{
  "head_dim": 64,
  "norm": "layernorm",
  "tie_embeddings": true,
  "parallel_block": false,
  "init": "normal",
  "init_std_down": 0.00372,
  "optimizer": "muon_variant",
  "lr": 0.0105,
  "lr_mult_o": 2.0,
  "beta1": 0.95,
  "grad_clip": 2.0,
  "final_lr_fraction": 0.1,
  "train_tokens": 555700000,
  "steps": 8480
}
MLP neurons of a small language model. Each row is named by its layer, matrix (up: input weights) and neuron, and shows model dimensions 128-191. Each number is 128 + 32 x the weight over its row's rms, rounded and kept within 0 to 255.
A block is one neuron, or neurons of one layer that tend to fire together. After each block is what it responds to, as a language model described it from the Wikipedia text at the highest values.

L2.up1151 [163  87 149 111 116 175 156 139 169 125 136  99  77 104 142 124 144 105 136  96 148 115  73 130 117 158  89 207  94 121 104  97 140 141 173 125 136 141 134 179 127  94 128 169 122 145 133 114 129 166 107 145 109 143  90 124 114 108 249  79 140 151 131 135]
Cell separators in Markdown tables, strongest far into long rows, near the final column or row end: closing pipes, trailing totals, separator-row dashes.

L2.up1504 [171 106 160 153 132 149 211 127 188 107 141 132  34 144  56 121  88  89 117  93 121 159 194 113  86 124 168  93 140 156 131 125 143 125 127 114  94  50 136 153 110 119 112 129 167 104 133 114  99 147 169 124  94 118 154 149 104 117  85  76 136 100 133  82]
Hyphens, sometimes plain spaces, joining two words into one compound, as in hip-hop, twenty-eighth, stripped-back, half-aunt.

L3.up247 [140 125 114 144 100 129  78 138 126 171 135 116 128 111 187 114 141 181 164 129 114 194 129  84 118 109 167 118 136  66 161  95 146 126 125 122 117  61 128  83  99 161  92  57 166 145 105 129 177 114 133 161  88  91 116 161 168 106 149 113 109 119 130 142]
L3.up280 [ 78 140  94  95 121  87  92  81 152 135 168 133 110 174 126 136 150 143 151 151 115  34 169 106 101 119  99 112  69 200 178 132  82 119 115 161 166 175 144 156 138 119 151  95 147 117  60 182  86 132 110 193 143 209  43  80  95 117 100  97 175  95 155 152]
L3.up428 [165 176  97 110 117 111 163  58 124  56 161 139 141 153 129 118  43 128 104 139 125 117 107  78  93 151 116 112  44 185 148  49 144 115 150 154 159 171 183 118 140 123  83 121 191 113  45 172 110 101 174 148  99 127  87 113 118 101 120 101 115 117  88 170]
L3.up504 [123 177 111 113 158  92  72 207  84 165 137 175  43 107 107 155 166 171 119  84 118 107 111 131 148 122 127 120 140 121 140 159  92  95 131 123 131 116  98 137  64 202 107 131 127 102 114  80  84  71 142 170 192 129 172 174 110 105  85 126 142 115 144 162]
L3.up739 [178  95 129 147 128 162  95 110 157 153 201 149 168 167 127 117 172 104 121  96 132 194 156  79 156 122 116  86 129 146 104 137  68 142  86  84 113 109 139 160  69 140 165 119 135 138 126 155 128 104 212  78 148 145  97 143 137 178 125 108 133  81 154  66]
L3.up1056 [170 107 113 181 171 138 131  97  81 159 121 184 118 151 164 109 130 209 185  59 151 146 153 107 112 142 127 105 166 172 145 123  99 122 117 119  62 140 145 121 100 111 144 150 164 149 104 150  90 156 204 147 161 100 129 154 166 135 145 151  93 154  79 145]
L3.up1091 [122 126 166 145 121 181 114 163 102 135 124  78 195 177  95 154 135  78 158 101 141 146 111 159 123 110 130  68 101  94 117  89 138 142  99 152 135  97 161  72 185 115 185 169 109 118 104 139 120 188 183 104  98 111  74 117  76 108 130 116 158  82 130 126]
L3.up1357 [194 117 132 122 127 169  84  88 134 151  90 142 134 137 166 113 112 162 169 141  97 143 135 149 134  98  89  77  97 146 128  76 142 138 189 116 104 204 189 146 122 117 204 144 144  89 139 173 130  58 107 169 198 105 150 146 146  90 114  76  68 114 135 170]
Mostly hyphens joining compound words (cat-like, anti-Soviet, hip-hop, free-roam); also verbs after infinitive "to" (to make, to find, to defend).

L3.up256 [125 124 152  89 127 127 139  92 143 124 115 167 151 163 133 151 149 158 136  97  70  86 139 119 116 147 177 109 100 127  68 117 154 172 123  86  98 116 126 114 148  86 113 115 129 154 162 171 138 159 119 120 119 161 124 116 144 157 125 179  55 157 151 164]
L3.up314 [175 100 122 133 137  88 134 125 143 118  60  41 171 115  97  84 158 177 182 114 129  76 115 138  85 145 124  93 145 148 119 137 136 146 121 165 140 163 115  94 140 120 179  89  76 154 179 156 119 173 138 131 155 140  87 132  92 139  79 132 133  42 141  61]
L3.up521 [146  81  81 117 149  87 128 118 178 143 127 164 133 206 110 127 149 116 145 120 161 147 179 122 110 214 125 118 165 159 109 131 199 134 170  82 151 168  68 138  95 105 137 141 136  96 149 123 183 137  85 104 131  85 147 192  32 152 133 135 102 149 151 147]
L3.up546 [130  24 171 107 100 135 151 136 146  86 106  91  57 136 144 137 159  47  93 119  84  65 185 169 110 137 158 118  76 151 133 119  86 123  68 165 178 107 123 134 146 153 156 111 147 141 140 193 143  74 110 133 138 148 134 160 153 103  96 144 106 169 125 156]
L3.up688 [132 107 184 150 136 147  72 112 146 104 151 130 169 136 128  93 105   2 108 156 167 134 156 126 132 153  85 153 106 137 115 108 103 113 107 118 165 101 155  88 138 117 115 122  85 165  90 107 128  75  86 148  42 112 104 135 106  75 129  99 150 166  85 154]
L3.up723 [ 95 171 133 161 151 182 110  97 110 112  91 161 185  77 130 144  79  78 139 122 122 113 173 154  89 111 159 133 138  69 160 156 130 132 152 111 168  97  61 171  67  52 129 123 151 125 130 174 113  70  95 140 127 124 119 107 144 159 143  85  71 125 130 105]
L3.up885 [112 176 138 126  71 107 118 162  96 162 149 135 159 157  93 134 147 176 143  88 128  81 140 144  76 111 127 109 129 140 130 151 142  59  94 133 197  97 113 132 174  62 110 109  66 140 144  82 138 158 118  99 148 141 131 123 176  72 102 115 101 136 129  69]
L3.up916 [117 182 183 108 140 111 134 162 118 174 155 123 120 144  97 181  95  94  62 158  53 108 104 159  75 189 135 120 110 101 160 131 152 176 145 112 155 148 131  72 125 175  99 108 135 130 145  95 154 146 120 138 140 134 204 104 145  67 104 107 120 182 184  82]
Later words or pieces inside multi-word place and institution names, e.g. New York City, New Jersey, Northern Ireland, Thuringian, University of Queensland.

L2.up470 [178 171 174  99  92 155 126 125 118 164 163 147 139 133 178 172  97 101 191 156  97  97 147 128 127 140 136 165  66 134  84 124  45 104 119 161 106 123  93 148 163 194 113 123  58 149 145 110 130 116 166 154  95 130 133 155 108  79  77  60 111 137 101 188]
Place names completing a location, mostly US states after a comma, "of" or "New" (Michigan, Carolina, York), plus first pieces of capitalized acronyms (CSSF, NBEAC).

L2.up1527 [155  74  85 205 143 184 202 119 152 108 158 127 140  80 111 128 118 139 130 133  97  95 151 164 200 130 129 110 100 117 158 176 176 150 150 206  98  65 114 120 130 106 149 215  66 118 111 190 162 116  78 143 115 143 155 106 117 113 102 106 190 116 113 155]
Tokens inside section titles and table header rows, e.g. Track listing, == closers, Pld, Apps, and |---| separator cells.

L5.up27 [160 110 179 169 169 209 171  58 154 148 152 139 116  90 122 122 131 181 151 173 118 114 106  99 163 116 211 121 109  80  96 136 130 139 114 144 113 156 135 120 146 184 142 115 142 146 143 144 138 144 135 100  90 121 142 168 135 141  65 126 143  51 123 101]
L5.up88 [120  90 105 153 114 137 121 116 112 124  71 101 174 131 120 159 162 129 104 142 144 180  69 129  96 166 154 188  89 154 111  99  99 120  86 159 153 113 145  98 147 110 117 112 116 145 134 166 118 138 123 110 151 120 101 197  91 132 197  86 145 128 117 191]
L5.up175 [120  99 168 106 101 146  98  96 140  90 161 137 186 246 104  76  74  90 105 135 153 172 158 112 139  90 112  73 116  97  30 110 165  89 140 164 126 127 102 144 137 156  85  95 162 127 156 126 108 125 130  65  75 118 159  98 117 102 109 151 113 151 111 135]
L5.up413 [147  77 128 146 140 135 138 209 148 171 119 134 123  90 127 114 124 140 112 168  78 174 153 108 136 153  55 101 115 172 203 128 116 144 158 151 130 161  93 177 156 120 118 133 141 107  91 142 136 134 113 130 135 115 113 118 131 199 104 154 150  91 134 137]
L5.up723 [139  92  70 144 153 167 161  38 137 164 163 147 144 151 148 107  98 168  99 144 155 172 143 117 163 164  86 137 109 141  59 100 136 129 139 125 136 181 119 126 130 122 104 122 117  95 206 162 121 184 125  74  81  45 173 121 144  61 142 159 102 134 118 119]
L5.up752 [180 106 139 117  94 170 195 212 126 107 122 115 139 160  96 116 179 186  90 108 161 131 120 122 122 193 117 192 132 102 106 122 124  96 120 140 149 186 154 110  99  95 127 218 128 143 159 117 123 163 122  88 108  97 125 116 143 100 160 154 205 111 183 125]
L5.up1075 [ 82 158 155 184 142 131 124 117  70 157 109 144 151 123 198 117 175 148 206  91 129  94 143 176 100 150 115 177  82 153  75 134 123 107 143 155 148 119 166 159 128 132 129 148 172 130  48 137 138 114 119 147 151 161 161  72 133  74 191 124  95 149 105 164]
L5.up1235 [106 127 190 121 140  89  94 181 118 144 135 128 168 102 159 149 155 148 172 126 114 174 190 118 118 152 173 133 124  91 100 154 188 162 140  62 119 150  81 118 110 149 131 176 128 162 128 210 131  98  94 140  89 215 141 118 187 141 127  90 118 141  89  86]
Pipe separators and line breaks that close cells and rows in Wikipedia markdown tables, such as stats, election results and header rows.

L3.up234 [135 152 118 111 173 128 111 163 127 143 100 137 144 103 166  86 124 156  97  89 137 107 158 129 157 178 122 105 139 125 127 136 151 148 159 168 140 141 149 132 108 125 135 135  93 133 175 151  91 129  59 142 141 152 114 100 127 162 158  72  98  62 196  84]
L3.up579 [ 74 149  95 125  85 100 113 108  82  82 136 129 140 154 102 181 145 105 138 194 130 182 146 194 122 182 121 113 119 138  72 121 113 125 159 135 120  96 122  82 125  96 119  93 178 160 168 134  98  69 167 178 134 152 149 116  79 107  80  86  82 118 148 124]
L3.up598 [ 94 136  65 118 146 206 114 141 112 118 105 127 105 116 200 109 100  97 128  78 152 124 135 155 153 162 160 114 134 175 104 128 163 119 101 180 134 141  92 207 166 133 127 132 174 139 100 182 129 121 144 126 103 173 132  76 177  82 152 172  99 116  89  40]
L3.up898 [ 65  63  77 148 190 130 139 122 136 131 101 130 137 107 214 131 137  90 123 134 233 157 125 133 133 162 133 168 117 132 145 174 142 136 199 146 139 160 152 104 160 130  98 151 104 107  91 110  41  77 130 119 134 102 152  50 146 134  94 103  82 175 208  56]
L3.up1063 [119 164 107  54 162 151  64 146 126  59  97 129 108 116 181 123 178  58 150 162 138 154 184 154 101 160  78  94 142 125  75 122  74 156 114 133 137 147  63 108 118 135 112  78 162 176 100  69  83  82 134  78 104 150 116  98 125  90  84 106  84 160 169  71]
L3.up1276 [125 117 122  96 133 128  52 128  96  99 105  89 112 154 191 108  48 103 165 146 171 152 164 139 137 129 140 131 157 144 148 144  91 116 158 123 180 156 166 135 117 101 169  80 164 186  86 134 126 147 179 131 100 128 128 174  98 134  50 147 101 147 179  60]
L3.up1428 [118 102 124 111 160  78 151 171  96 112  99 166 119 177  99 127 103  75 134 200 151 129 112 136 100 121 157  75 142 115 181  99 101 100 108 142 132 131 150 138 167 154 104 123 206 184  81  74 112  99 191 114 109 105 154 112 125 104 112 133  79 137 185 124]
L3.up1475 [113 132  84  94 113 140 184 158 104 153 147 147 132 116 210 161 165  91 144 152 168 166 107 138 127 109 106 110 166 114 100 199 110 118 154 154 156  81 122 180 141 121 108 127 167 144 153 155 122 173 116  91  68 133 135  11 133 152 164 165 153 113 183 101]
Final token or word piece that completes a person's full name, often in lists or tables, such as Kane·ko, Erik·son, Hyun Jin Kim.

L2.up56 [ 89 125 150 121 152 114 145 128  94 183 141 165 119 125 160 106 101  79 203 128 179 168 106 163  98 129  82 173 150 149 184 144 124 126 120 166 152  79  83 190 138 135 118  99 153 103 148 110  86 180 150 141  71 119 155  84  95  40 167 146 133 148 118  64]
Closing word-pieces of multi-token surnames or personal names, usually after a title or first name, such as Ingle-field, Shack-leton, Wil-cock.

L5.up319 [ 98 155  89 101 128 146 145  96 124 144 142 135  87 143  92  75 109 129 134  88 173 149 141  92 150 138 119 137 152  96 175 128 142 106 146 143 173 213 126 105 100 125 145 133 112  93  80 120 138 166  88 163 123 135 130  89  54 118 160 116 121 150 160 111]
L5.up715 [172 183 117 132 133 174 139  91 126 160 119 112 140 103 198 117 157 111 142 140 138 122 158 131 136 167 103 120 145  80 160 178 158 146 145 127  90 192 118  83  74 114 132 109 112  90 107 102 140  87 159 208 132 136 159 121 107 125 174  79 106 124  98 139]
L5.up837 [121 111 126  91 149 116 110  99 123 165 114 153 113 137 112 139 113 140 183 143 199 121 139 176 153 146 128 115 202 113 122 105 131 160 102  80 123 170 180  65 110 117  97 110 153 171  68 142 105 106 138 114 114 106 127 126 109 134 210 111 108 113 145  96]
L5.up839 [ 96  59 127 157 137 108 163  85  81 161 156  84  59  83 160 102 112 109 147 102 172 140 128 130 104 113  83 135 157 121 158 143 116 157 190 162 169 181 178  96 169 119 119 114 137  92  98  94  97  69 189 151 135 184 142  96 139 151 120 144  93  88 134  96]
L5.up857 [ 53 178  91 139  78 102 120 150 101 147 136 117 163 125 153 145 133 118  91 171 123  86 109 219 228 156 128 138 159 120 101 108 133 120 106 140 114 168 118 129 160 123 109  61 202  89  79 148 148 146 147 187  96 127 152 121  99 132 148 110 141 165 132 113]
L5.up953 [153  99 157 115 110 123 154 116 113 126  98 115  99 181 203 129 144 103 205  82 238  91 114 137 108  89  91 180 180 137 175 123 122 127  95 126 149  81  96 131 100 119 171  67  41  92  99 166  80 108 148 106  93 166 137 121  95 155 141 127  84  94 122  94]
L5.up1408 [100 175 128 131 135 157 113  99  78 108  99 157 151 136 149  84 116 146 141 116 129 144 128 137 167 112  67  95 148 129  83  68 145  78 168 120  70 146 151 126  79  84 130 152 125 113 153 101 208 130 124 184 104 110 151 160 149 118 120 109 123  78 136 168]
L5.up1467 [ 76 204  83  98 158  88 148 123 160 175 182 182 153 135 212 155 142  76 194 146 141 128 151 105 157  93 143 130 144  27 142 140 112 121 127 122 107 184  88 141 130  81 171  96 116 186 168 139 159 125 112 218 120 142 124 111 145 143 144 147 138 123 147  99]
Word pieces inside a person's surname, often the final piece, right after a first name or initial in lists and tables, e.g. Callin-an, Robertson, Eck-stein.

L5.up254 [136  72  83 127 126 152  98  95  93 150 227 103 120 159 184 159  79 132  62 128 103 104 156 137 128 125 189 131 108 151 130  99 130  71  75 122  95 132 118  94 165 136 142 167 150 137 128 121 165  53 178 125 139 128  90  93  84  81 143  92 133 106 142  32]
L5.up337 [ 91 166 119 115  85 180 117 112 162 130 163  90 151 195 193 143 117 177 131 107 109  92 117 130 149  94 146  67 123 122 120 147 106 142 139 137 157 111 126 155 174 117 105 103 124 147 143 140 141 108 124  98 153 152  79  93  77  72  50 135  81 104  99 135]
L5.up520 [ 89 106 101 152 105 131 102 168  86 132 139 117 127 142 116 110 113 155 156 107 147 134 134 140 150 125 120 116 189 150 129  62 107 114 175 124  68 185 125 117 180 187 141 101  73 167 104 140  99 125 164 108 123 110 141 106  86 178 100 133 164 109 111 105]
L5.up523 [109 176 141 157 134 147  92  93 136 140  84 135 142 134 155 162 173 165 110 119  79 166 112 113  90 123  90 186 114 147 123  63  82  62 108 130 142 173 145  83 154 163 132  85 113 166 102  71  95 141 153 165 116  98 118 110  63  85 121 127 124 125 104 117]
L5.up942 [ 87 143 115 144  47 139 102 127 123 115  80 135 148 105  85 122  74 143 109 120 121 114 156  81 104 112 150 114 128 184 104 111 137 135 140 138 176 121 142  89 175 183 129 171  98 154  60 105 148 125 216  97 136 104  87  74 144 160 133  97 151 130 121 125]
L5.up947 [118 139 115 154 125 182 119 141 125 164 175 194 115 176 156 178 179 132 127 144 138 108 136 107 150 124 161 124 168 136  99 138 132  86 130 147 120 153 130  92 124 148  87 127  46 112 151  90 116 144 182 152 110 131  94 161 148 148  73 121 112 140  86 102]
L5.up1364 [122  74 115  97  59 169  99  94  97 104 167 113 170 134 126 147 124 148 122 134  82 127 132 100 164 132 166 121 189 136 129 118 148  94 137 118 197 123 122 124 124 184  99 145 129 155 159  77 162 133 186 135 118 123 106  81 118 117 141 147  75 141  90 157]
L5.up1385 [116  97 151 173 158 103 132 127 187 213 128 105  80 135 162 134 106 109 109 150 148  88 116 127 168  99  74 113 194 185  86 142  96 110 107 126 119 129 181  89 177 186 155 125  75 163  97 122 136 155 178 136 156 115 118  66 126 115 128 135 149 120 102 182]
Standalone space, hyphen or quote tokens right after function words such as the, a, and, before a less common word, e.g. nearly wiped, and zealous, a shaken.

L5.up203 [110 101 107  98 118 170  84 104 100 155 141 112 122 119 114 160  84  99 149 170 173 134 147 169  96 109 156 146 146 136  57 174 167 191 108 195 160 120 186 108 167  78 160 139 192 160 113 171 125  92 140 114 152 136 135  84 178  98  85 147 175 122 113 126]
L5.up278 [ 89 109 172 105  87  94 134  81 136 131  99 121 162 129 115 152 134 143 128 101  79 106 183 122  95 130 111 136 192 179  96 151 145  48 119 186 114 107 113 109 135  82 148 137 116 143 162 142 140  92 125 118 120 174 133 142 143 158  99 135 121 153 154 134]
L5.up287 [138 118 167 125  98  85  99 157 102 122  91 135 176 102 153 106 131  98 107 129 169  83 185  98 126 155 207  90 118 101  75 137 105 175 128 110 183 112 134 174 108  98 125 117 132 121  97 125 105 114 165  90 118 127 164 103 118 131 161 126  99 150 131  94]
L5.up653 [ 99 125 132 160 132 148 139 123 170 153 104  59 143 133 156 145 111 158 153  92 102 113  79 148 130  59 173 113  82 178  52 115 184  81 134  91 113 145 165 182 116  89  84  84 145 146 146 186 143 193 129 136 151 132 110 127 138 135 155 227 113 151 116 142]
L5.up834 [110 155 136 145 133 180 129 132  16 158 149 114 136 117 117 146 145 117 109 105 191 135 130 147 124 147 175  76 105 192  40 148 111 107 123  75 172 155 106 126  87 105 133 163 127 120 136  73 188 140 154 140 134 152 113  63 104 130 137 127  83 161 138  97]
L5.up980 [139  97 138 130 107 131 124 163  97 116 117 123 146 116 121 122 127 169 131 155  95 151 144 123 103  97 175  94 120 181  77 115  72 143 128 147 157 142  73 107 157 125 133 112 125 134 220 134 147 115 142  97 142 145 151 131 116 115 146 173 122 180 108 140]
L5.up1019 [128 148  96 121  99 126 178 132 144 160 136 105 111 169 137 148  99 102 110 140 101  90 131 147 132 134 103 141 124 132  90 121 143 169 110 123 165 157 178 145 107  92  89  88 179 133 142 147  81 122 169 129 129  88 147 180 125 125 110 183 146 167  60 131]
L5.up1324 [182 147 166 112  90 147 156 170 170 127 119  93 165 117 191 152 149 109 176 146  72 144 156 182 128 179 131  91 133 207 129  72 136 149 101 187 162  30 107 125 147  93 167 125 140 157 205  71 107 179 105 128 127  97 167  57 142  87 173 144 121 140 124 121]
Final token of country, state or region names, often after a comma in locations, such as the period in U.S., States in United States, Kingdom, Iraq, California.

L5.up339 [109 141 100 153  73 161 114  97 133 158 139  91 116  93 104  99 172 156 163  93 144 142 113 154 199  71 114 123 136 124 113  62 175 127 116  89 167 141 115 182  98 163 146 125 140  99 142 101 117 145 108 118 180  86 170 151 188 156 140 125 134 159 158 183]
L5.up514 [106 123 131 196 107 114  92 151 153 171 136 154 191 108 136  93  72 144 171 210 102 141  89  95 116 139 203  61 129  54  78 132 161 167  97 137 120 125 105 104  83 126 123 248  95  98 140  84 138 122 166  64 110 150 121 131 126  84 131 140 101 144  84  95]
L5.up606 [145 139 133 114 108 138 123 104 132 143 163 135 179 101 157 106 193 176 150 157 117 112  62 129  85 103 229  92  88 158 117 143 177 108 157  78 117  92 137 139 147  84 157 180 134 119 124 115 133 146 122 131 141  76 100  75 123 147 116 100 155 158 113 104]
L5.up1114 [173 116 158 124 124 161  82 103 134 162 172 101 176 150 125 114  87 129  96 126 136  99 107  91 128  58  78  95 134 105 122 115 119 179 121 138 157 109  56 191 163 167 193 111 139 133 100 144 117 133 101 103 107 103 120  90 140 152 138 140 221  97 122 166]
L5.up1170 [131 115  97 181 131 168 148 116 120 150 175 112 139 122 128 157  59 154  97 111 171 124 128 135 146  98 172 117 120  99 113 135 130 191  71 153 172  96 149 142 108 151 105 178 175 125 100  72 166 127 162  88 132 132 155 141 103 127 115 148 152 136 111 124]
L5.up1254 [113 143 116 172 147 162 160 150 154 124 117 117 108 128 128  68  99 146 131 111 133 145 127 130 116 110 255 119  94 130 122 131 100 143  85 137 132  71 193 141 135 142 155 150  80 165 132 149 151 127 105  61 169 114 134 139 119 155 140 104  75 156 127 152]
L5.up1367 [177 104 127 187 173 142 156 142 141 164 140 113 117 139 121 142 108 154  85 156 148 178 132 145 103 131 168 132 109  95 136 130 187 126 133 168 115 121 122 114  81 110 133 131 165  62 164 185 103  93 149  89 148 106  89 113  99 152 122 118 164 154  64 102]
L5.up1463 [ 85 149 130 104 129 109 102  97 110 135 134  77 110 114 117 159 127 130 105 154 144 145 143  79  93 103 145  93 112  61  83 115 103 150 134 110 111  81  96 209 183 102 124 188 148 125 151 135 136 140  98 107  97 141 144 142 134 161 132 170 183 121  84 115]
Column-header words in wiki tables (Party, Lane, Medal, Pos., Number), plus infobox field names after a dash such as Formula, Members.

L3.up45 [161 103 155 138 175 116 117 159 138 156 139 166 127 153 109 110 109  94 146 148 103 155 152 197 205  90  96 136 137 100 100 161 159 102 133  84 182 122  60 130 121  68 124 151  79 151 149 126  67 106 118 124 136 106 162 165 138 107 162 156 137  85 114  95]
L3.up50 [112  77  91 187 150  80 156  70 122 155 161 131 126 147 132 137  84  86 162 140 113 110 122 105 101 125 148  59  88  53 143 135 122  98 154 107  95 145 183 124 127  62 118 163 134  94  95 142  88 126  97 116 140 133 133 159 141 131 144 174 153 153 115  99]
L3.up263 [101  88 165 114 121 136 173 146 178 133 165  65 141 152 140 123 136 111 159 116 142 155 121 183 129 152 163 155 113 133 120 152 140 136  98 149  84 106 172 154  69 133 101 163 147 141 106 106 165 121 122 106 121  82 174 158 181  93 116 111 156 138  42 170]
L3.up626 [147 120 159 139 172 143 152 148 148 151 143 122 130 116 115 116 126 127 146  76 150 157 176 195 161  98  81 115 151 112 162 155 147 151 191 156  90 110  57  66 147 123 130 191 101  99 114  91 122 102  36 105 135  75 110 167 163 112 145 189 107 132 105 140]
L3.up907 [122  89  86  89 107 139 134 120  52 126 119 154 127 129  98  82 111 107 145 106 116 138 165 161  99 153 107 153 104 120 123 150 133 143 126 182  77 118 157 113 117  98 134 129 136 195 164 169  74 136 131 155 141 157 145 121  85 122 120 128 105 108  76 176]
L3.up1116 [116  91 107 111  48 132 110 177 122 211 145 143  92 165 103 114 174 134 157 108 105 132 151 199 131 135 174 108 108 105 162  90 138 120  62 165 135  94 111  91 106 176 145 134 125 138  85 178  91 146  99  95  96 149 110  65 154 111 111 172 138  92 125  66]
L3.up1282 [109 107  37 186 132 156 217 152 152 124 183 114  84 128 136 113 149 160 119 157 100 128 151 153 127 110 138 110 169 157 138 123 160 142 124 171 124 170 112  92 157 167 136 167  87 123 127 200 132 101 106  99 141 170 137  97 131 130  86 116 124  52 137 112]
L3.up1507 [112 124  98 132 148  87 132  67 123 133 135 166 126 100 100 120  86 106 107  61 136 168 116 178 132  80 118 118 128  92 182 148 158 133 158 153  93  91  92 128 115 115 159 206 111 120 169 150 156 107 181 107 139 100 137 109 149 189 113 179 164 194 151 132]
Fires on structural tokens in Wikipedia markup: table separator runs like |---|---|, section heading words after == or a blank line (History, Biography, Taxonomy), and infobox labels like Career information.

L3.up191 [132 145 105 107 142 170 196 101 142 118 124 152  98 112 122 129 175 123 117 135 169 148 110 118 181  84 153 120 131 143 180 154 164  86 124 179 142 131 122 169 160 184 114 114 121 123 160 144 110 142  52 133  98 180 133 148 125 159 126 134  77 167 170 113]
L3.up303 [174  95 164 128 116 145 105 102 143 153 130  93 119 128 131  67  90 152 177 127 150 124 121 198 155  45 108 203  72 121  48  92 156 111 100  96 161  92 128 126 111 161 132 179  63  76  97 118  95 152 179  91  97 135  94 106 126  79 128  86  80 191 147 100]
L3.up1055 [131 124 176 159 128 121  95 175 156 105 101  95 108 131 157 118  66 102 170 210 168 122 145 142 137 126 159 158 118 100 153 126 123 192  56 160 100  89 155 193 150 121 136 130 132 165 112 115 116 138  81 125 109 128 120 161 112  88 114 119  99 175  85 147]
L3.up1120 [137 105 103 154 144  74 171 113 117 156  93 135 159 132 132 150 197 184 133 131 121 130 165 169 107 145 164 132 144 127 112 163 200 162 157 174 162  62 136  97 137 120 148 130 112  95 160 120 132 117  96 120 100 121 157 126  56 113 102 130 144 164  96 164]
L3.up1313 [139 166 123 155 146  84 115 140 142 142 102  74 144 138 137 193 185 181 115 143 181 128 172 142 156 117 129 106 151 160  46 138 151 147  71 167 152  99 151 108 156 177 169  92  76  79 131 109 119 114 183 165 137 180 131  92 122 116  80  87 102 142 105 131]
L3.up1391 [107  66 122 124 111 107  98 174 180 144 152 138 139 150 133 139 127 166 117 181 105 125  57 192 136 105 136 124 135 156  70 145 155 122 141 114 221  74 155 104 119  99 132 116 121  53 134 101  78 106  78  96  91 190 127 127 161 149 162 107 136 121  84 141]
L3.up1396 [ 88 135  69 127 109  85 100 139 131  96 117 183 109 142  68 129 141 163 182 137 118 180 106 230  86  88 112 133 131  85 132 147 171 148 151  90 123 134 169 151 167  84  99 117 154 100 162 158  92 161 101 116 183 135 102 173  61  68 115 143 120 166  94 146]
L3.up1515 [135  46 106 100 174 140 121 199 119 164 136 132  89 126 121 132 146 193 159 157  89 155 147 138 147 136 122 108  93 103  83 156 171 161 188 151 138 130 150 121 147 114 126 104  90  93 147 117 135 143 114 167 129 221 171  45 115 158 120 102  56 122 171  77]
Cells and separators near the end of a row in flattened Wikipedia tables, e.g. a final dash, pipe, or ?, or a score like 2; or New York.